Weights of a small transformer language model: rotary positions.
MLP neurons of a small language model. Each row is named by its layer, matrix (down: output weights) and neuron, and shows model dimensions 32-223. Each number is 128 + 32 x the weight over its row's rms, rounded and kept within 0 to 255. Numbers have three digits each. A neuron's up and down rows have the sign that makes its largest values positive.
After each neuron's rows, "fires before" lists the tokens most often just after its 100 highest values on Wikipedia text that the model never trained on.

L8.down1000:160178103153189123066149152111134143105138043104165091156167146106118146112173119085140112126108135175118121110150149142095189114109096148146121137122127168136151159120137094081108131102129112085139114139191137035119160114120156085132147142152130234110132191169172174152081106136132148138140132147144136086054163144146160108140051146119137121131181197161114138159139102121138099110170103096173136158123140108110150154165152112150150088089199082147135083159144130110148084130149122143124118163152156139129047116106091130091190074136125087156127114140111108094137120059124147123
fires before: "9", "8", "5", "6", "4"

L11.down612:123153133167158154103111095124169134122133104084102098129122135126131109124081147137149099117134133124134170113165118117160127137127110119128104109161084137113125104125158127110141113100153138136113100146142103039118123122161111110120151139149146100147072107163123132104131126106151126118118140129151134153160101130145100136126093121127134107133110113131182077148109141136120138129144134167131125121139088173161153140146108131142148132136149108079124120168139114187147098125144145101103145134159147087116033098133115133099114113095140100118134165134098116109139109137121154163
fires before: "|"

L9.down541:169063105149116128130121186117159118094105106083142137076116155151101102159173178161118139065163194146051133093180133094146162146077185138122141112105094121118125152184106109132090160098151118119124092100084123154136140091139197098127194132102120114104156070129164132098156149109135119100149151130112085145176167125070098125126124133138145156094104139096088149155091140034094171139164155109163095169093130078100163146083115110103105128115113121133144072141153118073077156097161153106097091137179179154150098138123187133096143080102153070106111121124070072126107112172113154145
fires before: " ", ".", "3", " $", " |"

L4.down248:158105090208126147182097076145205173076078170086114157121138072114173112166132213101149182127079171148143128120090142094135149136122113182131152103154127112207148151090177099108097152096134168138105100111139137125122148108161093152130122147122131112081130141105115126104102124193082148118139120125118141162121118145155113139143139139115111078138103179182161153168091114091103121179164132097155078125184146084112175138132071113142095109125162140142151116097094092138178133120100137231107133140165097141160096067141161117091149197130164106110117100228128118128107136109136178119
fires before: " "

L8.down93:097084119106160085105126103092098109072137176121085157168099139121099079081121133131158175120138102059180155120142131089170070062108168118108158084149078131107101135101144096136168073189133082101152117102163152125175111106161111100133165125103174160064088082205157161130119092122090144067110158124173122127144159122178106109091191057113150116142119165104123126161152145163125121147149123170095110118089139190069150155145115129103083124128121199066175135128135138130118086152151074107143124115121094065156156160125125128123155182109099046132131152140109161081102159118159144145
fires before: "8", "9", "7", "6", "5", "2"

L11.down458:122113208120136130158119128169128140128123131144146116098106182168188157140144183159152159063107129108100099159086122119169105165125119118178157130188175107211077173091145152070155132120168162080140127175126144124060127162130098127103142102094135126130131134105155072140084120042054098129092158132138118132134085129161158113152056142138061157152134089151125167111079112164102131179113142132157105074092080102146166053099131163089089103124194171183149162115155102125190111156125116102150093175100078086166133115123099172092144116120146137134169092094116141179173078136155108082
fires before: " the", " a", " her", " it", " that"

L11.down495:135154132147172156100127098093158127139098126104106068118119145152146124089111117135162109133117125119139234104153141120140111136139116151130125126150138143104126141125138103062108146107127119100117102141179082000121103167177090119133130129150159105147109110157095166130159149050121096141146147167167110142132128123134129132152119129124141147115110109146144150136110148127118147230147097128137106101135114153162141164133104151156126118081138101100161097184143107147134096113131134113110154132112118125121021115129102173098135098124113102118136108129100119094115146157125122134
fires before: "|"

L6.down750:093145160118155124137145148127204124177172114022083137164172127146174116085175122105137127098121116143128110122181157138114123109137139060090071168145131155168138127215171100101113082157077109155153098108080139097115141107089144119132128079118116175179128210106153072132125137131115080142089085135166174100106176118144105134119109147140124146118102143164074153081134138145114103162131173113175160160135135107193100056188157099148197162137149086096126096098109131143150113142139136110114160115187133121128148122122131123094150096163137141114093160139124125105123151049118160121
fires before: "6", "7", "8", "9", "5", "."

L11.down246:174072144131060154138155125178156111125124122053118103183129128089156114092105143159070117115082202173135169160104075114152162117134108119116095132147250107170120090107095106067146116101150118121162123126105117203123160153152100129079149139145044146089160188095096103097169112138169100132101064133132141214130143105074150148071098096193092091122137110128133151152091207123142140134173071097107110143102092141158079109179150112169135106066142103159147140188127160081135137077126135122131096126104154140175065090095141152091171148108127171138140066063093101153096078107086142122
fires before: "0", "2", "3", "4", "5"

L11.down98:140159107171123157096115152149158160141139104139096117140113104125132142106138140108090088115193076157143152138193147062131136118138173123140099133158109104088128092126141159162161107142122150158137140126105099150101208133180076132107135150100164083138145119052167150144125126077177127158127125115183172125128084139138131139092095109108133152109159143163148096127101100136144161125122135159143155102093162136129140103115134146116147156129110119081125079139114136138170120162140146163136037119130149072143100148110107171136167100096147109105143126159104100152131147150135138156
fires before: "\n", " ", " +", " −"

L11.down774:129125085105124100137130124148176142131099118115115185120117114097160157131076101110149160104137147161128142109146143115100156102158132076107116132150113127108150124132141089141144109102114138155097165145164127078085090153123081153112133114162140126111070100160155120147124139172091158158138098112127132119094147158140131158081095094100110140125158096114164172099164141145082157180111158117112108144119133111138110069146100122129148117091101126147106150171124162139118121173130111143143153155125121128091079142110153126116110152145135149164157181139096119114083124124116103101
fires before: "|", "-", "\n"

L3.down103:168152108138124155116118127160110159149123092110139136113109122076106078102123103144085135121138160158127114175115197085080097123089066137113075126132127203165093068147124103165119060124132189150163130149093155082114137094097139101141100137113096081149064192083159059114108112044131122123187179148152123119144120123104124150167107119164206174125127135159085118213083134157082105140071117118139076141107167139150088109170142100093155122083192129170150118173158135117130167090099113120089080092112156146161136173124065142155133084123108055115127153155117149136133171123109136123
fires before: "2", "3", "1", "4", "0", "5"

L10.down49:058132107141167107114114134035086145207162118115130111099139110136140119135066074158091117169093186154110189161114162079211122132116131089122102098080161112169192120114118091093120133152074146098150098106191081084100160091087114107128156117155096117136085140155157126169112150119045126209096178205086147144123110121132156110126150093097133154128135123128108158094143174158139171135196132111102125174105167168162145085139170164087143091139129078117095154146146140163154161166140088132175155142134150151161078149126132138147198119107156113129106098118082151145111154121119141142
fires before: "0", "9", "1", "2", "5", "6"

L6.down352:114099114118149112147134115129155118171115146129141117149117123134148105114088178098123157188140091209147136140159108152104137185181158048131155088097082200163143140092174099150154124121166160124162195131148121157137052098190065100133135095151153151072094159183147136146122105214096154090116125114156124099100148121109105105160112118119153154110097125140108090111116162098116107120252146178130122135146130152099100127085101148193200059161171098114161130097138110144115130121145132126188156158171085107159106005127124136123151097117101153127118156124155142116174185170077080117
fires before: "5", "6", "4", "3", "7", "8"

L4.down431:183155167144175106173156067143188124144133199097146093144126143085141078191164152142120152137131138114120191121150090109140158098097079128188153099117118123149143111103113098092084084122127167106151134126161075105157108140163111070108145180175125132081126114176116149093119053137152135062112163173102071121129166153138132147163109157111146118164111135122151138111118129154109134183156101085152160123125120109145124184155086114138092102094144133158122111169164104126072077123150192170142137146182160126195075120131138131143116105121141072142073172093154140109136115152144122102
fires before: " ", "1", "2", "3", "4"

L9.down799:133132087194123105139144145114124189100107128133102115128149153125084092164153111071128169147083161147155069140096130153116177181114170153110119106089148102124093115106178187114095142158073134120071159160093085111142090144143147089219135159182176117111158149219149138130104120177102113114088106125088101104146177082115075134100132091185110124097089087085129080146112142077113128182127091145175114182170168132116164126207160153151149098149102176151094120062111140090160119153131112103147097067137127141121073160106125132136100126163168148142166170075096146140085154146085079126
fires before: "0", "9", "4", "6", "8", "1"

L11.down368:066138153119131102123115122090172138108116135106106118097096131141179145113143190153121139122105100169089106054112063102122069127075196118113170155153156154139115112135099123087168175099160074121133058187076162134112151112129091146140166125098139097112041168150147152158069092178065160121121113193170129129162147101150152106164128077185121146147155070079083177152093145137160134132133134125094090125099079130171166082123157127094076120064113129174096153100057117186108153134187130123175058120124116100115145067097192136114143204151089164152098120090161150116106169158094158151
fires before: "9", "8", "7", " the", "6", "1"

L9.down52:147130116115143143101105152174137103147166102082168140159131140101117121156131142107170085161121140156063134150073164155129064150085123109089113147101093191117070130140123104162159075134122099148116133143138110117090125084128085110153142180123124148104080163010136078155104055151079137099137156130150139172159122122159141156103092123125191102105094143094122157164092144122082156130104128147176089170142155101116125101115158140138096159109133153127136100173121086097099178112094102121094154167127090095135137142090112089172120155159172152059121115133173142186174111097092160081
fires before: "0", "1", "2"

L11.down901:085071171150196058110126091094144133128133171071085132174140136146159157118140140072159117140111115133134159085167155136079126088123134130118146159141156146110114102162133107068145131136101106152103125105096121136155136212123140114174169099108090161133077180132144100137174046068156127135158158122156138130137169125156085222106113172135164157123136147130129170097120147146145155080127122098146081103148168076115137182116105162157106175188099128097087084142118096121140149150124135117127171123081095141176115122082164134129085082095137170124080158156140115112232192103097124091
fires before: "2", "1", "0", "6", "5"

L11.down59:134156134145129159104134091112139154135138157114128157095120083138187088135098108113123075136122102106098106081133163127080149145158173112163134075160076146114122072106159133162180087140166141129214121053155119161093137116130095100097129138142110142139106125130222142092082151074131154106143116131040152128119132121104093156117112144107141149192094107153175080147125130105138081122076133145144119171078150138136112060123150148094107140094123098098118110127121124179151078135147099107148102114134142109116138162090183095164189097135147140075124144143127123177160138127125100160
fires before: " ", " |", " +", " ."

L8.down937:133124122201129104133100159102105173098127126086065151140156156171115166150122116129077061088115148148081153098166140142121018138176191141161113168162154104134126120158173126107144194090207121110170124156133114187111121157177126115118161118154149112147062120178125090162142147131154085112139174156165163118100123114134102128107109132187110077110122079170172148157134117146120124102181160155067186143039091161187202103098109134114131121096110100150185083184096097147125105120108138147151082171153127090202083084127102132103111116102139132122176176155118196100123142163112131073
fires before: "|", "\n"

L8.down62:121137099197160148081143096121178102111153173109112061111117152117135168140180170162163112152119128176160142117134097138160130104109090136156098144115109151096170155144132181104154161116169187175123095122101127110072144141086072129071123149137117081150117131118114118132142131112091144106128117145129137160162139074134099130106107142130134103116098125160121183101134146145140117149129121123155086094202157130095115132159113134140140123168118125133103100122116196125160144128144152138127180115076125122106124115103100173131094166121095134139153082144094138146153142181091195073
fires before: " ", " (", "\n"

L10.down790:170047104136158102100192082157130206155143136100068107083069128167177130136155155156051090057107123165100102129135130102132125232135156148161070099118121091188124180150133169094108143112146128103154120142108107090064144218153130101139180101126110143147158201114137126115069155109157138101104175115106091151130092141116093110113089132186085145086124160138092139153132127179148118150132153119168137107137161158143159141099103070093153103064146200207104152124093091171152120145079134155179080119096141127182154119082072181099137099114135100170166087106170138122155099151116079119
fires before: " the", " it", " he", " she", " they"

L9.down725:120127119122153192091142103151111102109115151130120100156081190128156156120155212096069164158113177113135131090127122116192176127099133118150095114118077134152200159156120129119156149145115147139146117124181122127168133148171102094091173100131121095142141126130101170103138037151121100126135117149166102127130170160164141129165144114175172110111106094120088145123097108072186100118147088075144094076167086056105148182126116158141107120094173157135167079153140145055121086107076150138143177110149166127096057087138147137084144158114158135135147125178140150085072119151145135152
fires before: " ", " images"

L10.down796:133166114150115151160104118126147127139119101120159089120112167146096150133125094140150098159102129144161165091136144139088179104101106142127149118158125138115119141137093087089093120119135123100099147150185117083100119159150128126141112135160137097153117107120147195117127100110169082141148117195197131117131176137150100120109100106110146160155117139138185127130156125139094145163139107132111110143132101115137092105160111097146163112087131154088175119154147181108140079137157165128114155131158113119064024134121120122102119073141130067131112154133086170157095153082141115106
fires before: "\n", "-"

L8.down844:156166166137105145144169130119165117118105125125153074118126191101107091130115120112128149143152169187143185150131135086165120138108101095155128100127165117111150119133086092054134096186189146129181065158086171096117163115126168106061093143143108153158140199141090110112094105089157165177143127126150106117168113148081118121086105142217138130113165102135094175097125133086132105146127104137071117160164130123146144163103112128149126097090139130055116108153163136162136154127094107104135132072068126165147095097167092146094133194072123077103174127164086164159113101158116155136
fires before: "0", "6", "3", "5", "7", "9"

L11.down428:083072143139133067164162152108113139201176173120089149159115182102219066149081089173100172147098133128182139135101140160141136128180165088129123103127155136130140082108149151125151128150106097099117089150121120197162144153132118167148118149183151127159052138192126082122097116154095092071129124185091096134137148095073165143163164081112097189093056149098193152210116150095074154130122122124126156162075075198118104132105125143112133099118063113132165143087138101122119147165151106129109116132077079117119083094138152112152128189130094072152162120120132173141115156099102090105
fires before: "8", "1", " ", "7", "6", " century"

L11.down941:145100096168122143109114145137141157139132146106109139098165166116151159077100153152109115118110148127037137139192124098132092131114132112171106106130104121128134153106147085109131173035157089118178064133135119056196120138141091122140126118134180170121055125139138129124127139133132121138105150087126133160170098077121109125145126125160131157153121078105149109125126145165100152213170086155121103122090121184187135126095171181114112118133100141143116172143082111158106142198123108076145105151157157150203080076144148118140167129173113159141205137152128139105138138141131175165
fires before: "|", "\n"